From a checkpoint of a small transformer trained on Wikipedia.
Size: 13 layers, width 160, 2 heads of 64, MLP 640 GELU, 5.05M parameters.
Architecture: rotary positions, normalized queries and keys, attention and MLP in parallel.
Training: a variant of Adam for these matrices, 8613 steps.
MLP neurons of a small language model. Each row is named by its layer, matrix (up: input weights) and neuron, and shows model dimensions 0-159. Each number is 128 + 24 x the weight over its row's rms, rounded and kept within 0 to 255. Numbers have three digits each.
After each neuron's rows, "fires in" lists the words (lower case) most often at its 100 highest values on Wikipedia text that the model never trained on. A number after a token or word is its count.

L9.up561:136098097140110102139122136140136160164109110119157134133127104134068115132114146105136092173124135144109125141145097098120115122118120122120134124179164144161105123142143143172153093130132174114135144129147147079142117085149179123151177148152128117108112160107140082109144106121170094109161127160152111107117139181139099106173096124167145088144126107105131117110106173135143117077134107135133082132074163149149099119134119111084130143154096109101146152135131137098146115141115123
fires in: "with" 28, "as" 20, "in" 13, "from" 6, "of" 4

L5.up513:148141124124138086134164098116136129159149153111105140158183124117129126126074134076124106125151118096080128163154168118068100112078124151149127154113153094150106168139139154111097144138151107147123127139117114144171147116160080170102132145132113141131143128111116140087135123160125151141066119137063151144113133115084119144095166110113104159089122141146168125146115141110128133155104122151104139129117162116135148134148159130106161128115075117146125154105112129136111105104143144
fires in: "of" 99

L9.up362:106078099141074164130116123184126172135092114125149121140113112138102132143172130140136130118101117146126135166124111128132162139092146108147108076127129104135085126129105159193129138132188123149103119115151123133144122132112166077161152061094131134102100099076145139129133124148149131165137112127139139128151125179116151151101090143098124143113168100152117147156152118137144135145093122133098141144128151149092132122070136161100125132129105125132107161145113134152147113128162132
fires in: "as" 42, "details" 10

L9.up78:137106106130098099111145123127133165152152114144130135204116148169121134130123119167143129127138136141138082104138130133140112125125150117122106138160175154130154143122156112153123113129105107146128110135109135111160117164145095114115153158169117124066083117111126086093139053134177148171129118117106130171110130121181132105128148108115125107109169119101138154099128166097097146123123100137103151129106167172161106103115093098120154122164141104092124090130158154110127113104131131
fires in: "of" 52, "and" 17, "fernando" 4, "artemisia" 4

L7.up163:116115148145136145136113131146130155135133064156136081101069192151125136109123120121160132092076154122145103139147086136132128128121144140153112112129163120110095134111149071124116093199115158131112169138163072127125127129120081110178134148105136094149096119109128144123154089145153124145115162143111121139120116147117144160151102116128123104097180145111151105084142142103144157119150136098147177088134106131114112159132090122145137113116132129155110135122122118129095104137143133
fires in: "with" 53, "at" 28, "against" 7, "by" 4

L4.up67:138120131142141131125142118154162109106158111126093152123114144146112119136135135151126139131118147156116087139134166134145107138138162133190146163179131078127123073088141131120133121108073159154121155153132146088168138091135163095076112139105125174132120114076146100107145122122152160144115156144114172100103158103093108124149108090143155133098122137108088134133133111171134143084165164142146112143130100164097151116129148104113080137120140151127133120121156123104133099178122132
fires in: "him" 40, "celtic" 11

L7.up212:130130097117118126134115144126120167110131162145079198164131126124123130165124112142130106135119124154101125142126164095073140133130124146162113141092156126131105126126174143136114105148120173132113122116130126146151146148145152160152136129157085130112118088061106093087121118144165132132082117168085126070096132106125150163157151104102125123132121145098093186118127128099116142149157121145122163119135120134171131100136132118110120098163105142117124129157144176114188135098132123
fires in: "of" 62, "timber" 4, "adjourned" 4

L10.up218:111108112148177135132116122154123148158142128113094135102099134108146131143139123158147121141110135144117078163139078110142148094131095124117099108118155110147138127123120121154092111175117119128174141102151095115145084151150151135112121159099125111113136137114126132100134098139125076138142189167104096122113134144144108166082142139089154152134079151151115169104113120165115121100113136125123122188122136114091075173149132142102123134156135148158117111121126113121155099135197092
fires in: "was" 15, "won" 14, "of" 10, "became" 10, "under" 10, "as" 9

L5.up415:166092122161095123103104112098147078108161068183108109142122150167147136123150120090142097175124106136118118107145108121099110155089137110123132113094105088108152098118107156123135113185146099140122128120121147087115183112109179119097149156133139142140104131090169113123101116122163126113106126150142124122129141112144099147170156114108157127122123184150111158141157130129114126152132140135122133113116099169105117163121114131134103124142125143120154125173123163108181086105126113
fires in: "season" 20, "player" 12, "celtic" 11, "route" 6, "footballer" 5

L5.up318:133145098128134116150134117159158138126144115189085126114133166106124110109173158136106120121094092124169066160147126126121118143163155114117171111118129130154147105107109119143142140179113184087114144133131115079072113124135150159119149132128122089097160159131106133143127116160142072092136151145123116107117114156118121132158072111154126125125141160122118120110146148109131142107175166136111178165117120127142104107127107179144130098126159140146141132161149113106113111081122123
fires in: "to" 41, "with" 24, "under" 16

L4.up85:150133115129104134124099088111192102155105094113151101116116087112117107141100139114125094138133120099186111133144078134151161116128121142139101105119132120118136160154129082136102107158127144133149148112145116115132144159151141119127095085121161113134092110160124146128136159115104126117135155170147106150163077170117135116114090143178158083119131165114103132065161153126125110109157137125109161151134148128107100148098084141138122135114119177169125094142112131140156110172158133
fires in: "after" 22, "on" 19, "when" 17, "with" 13, "by" 6, "if" 4

L4.up62:144134146165086115166142135083146127134117120120116148153120131136111109097131114077134111108093159098114187095124119121125124179118149163169139077109104129122146123108157098168118124127151127154148109122118083140148136120119119133173131151092165164130118097115125140126145113181113111101142107141105179146133118127099121128117163122138170090116148129133174112124128149122179144090079145125121116186090119152108123090089089144145138154107139078119120148120121094133156130128112127
fires in: "cup" 21, "line" 12, "lines" 5, "side" 5, "linear" 4, "festival" 4

L9.up277:121087094152105153132119144135121136130112077164116109116104081121092142129131109135161130146102134056162109154153116116133118093094129152135102118151156124133130131123114141163134095113111166106123150133165151101126075081112141097173165080141162121129120148113107126158139113144151125153133126129159133137173130157157160158124121139116143066085124119092127127092096131140086123095136117115128188120140145138174097135134111146154134095088144112165139162132133150138139133141100123
fires in: "as" 78

L10.up119:086088116168128117127144131126185146146127114147108140162127145163124073109146101112172100138097077157087093111135102156120123124128128166137113123110120144157138111151150134129101087160146172109157143121128117111130120146116098132183137124095144132141143124133126163127134097149113129127149139159087094081166102121110105133112174135094110163116140100108105161142128109111143127123131168131099172133129130149186079155111070135117130114136098118171118093129115118098101131139125131
fires in: "out" 34, "ministry" 10, "under" 6

L4.up228:155127124143101143138135119157135073148069110110098129140102138107160091146086116139074130118095126147095124098130151147127140142135157102131171127147123152168112136176145107147133148085133132095102131145154113138149107135132107189151126118131151120114136145102152141120115109122130130113109136156097135101080139136142120132132079135063129194064151150143133099134102116143141101124145144144147103169146140091133123158142159112094093129183142139156122128111132127129148090163123112
fires in: "gave" 12, "currently" 11, "also" 11, "asset" 7, "help" 7, "recommended" 4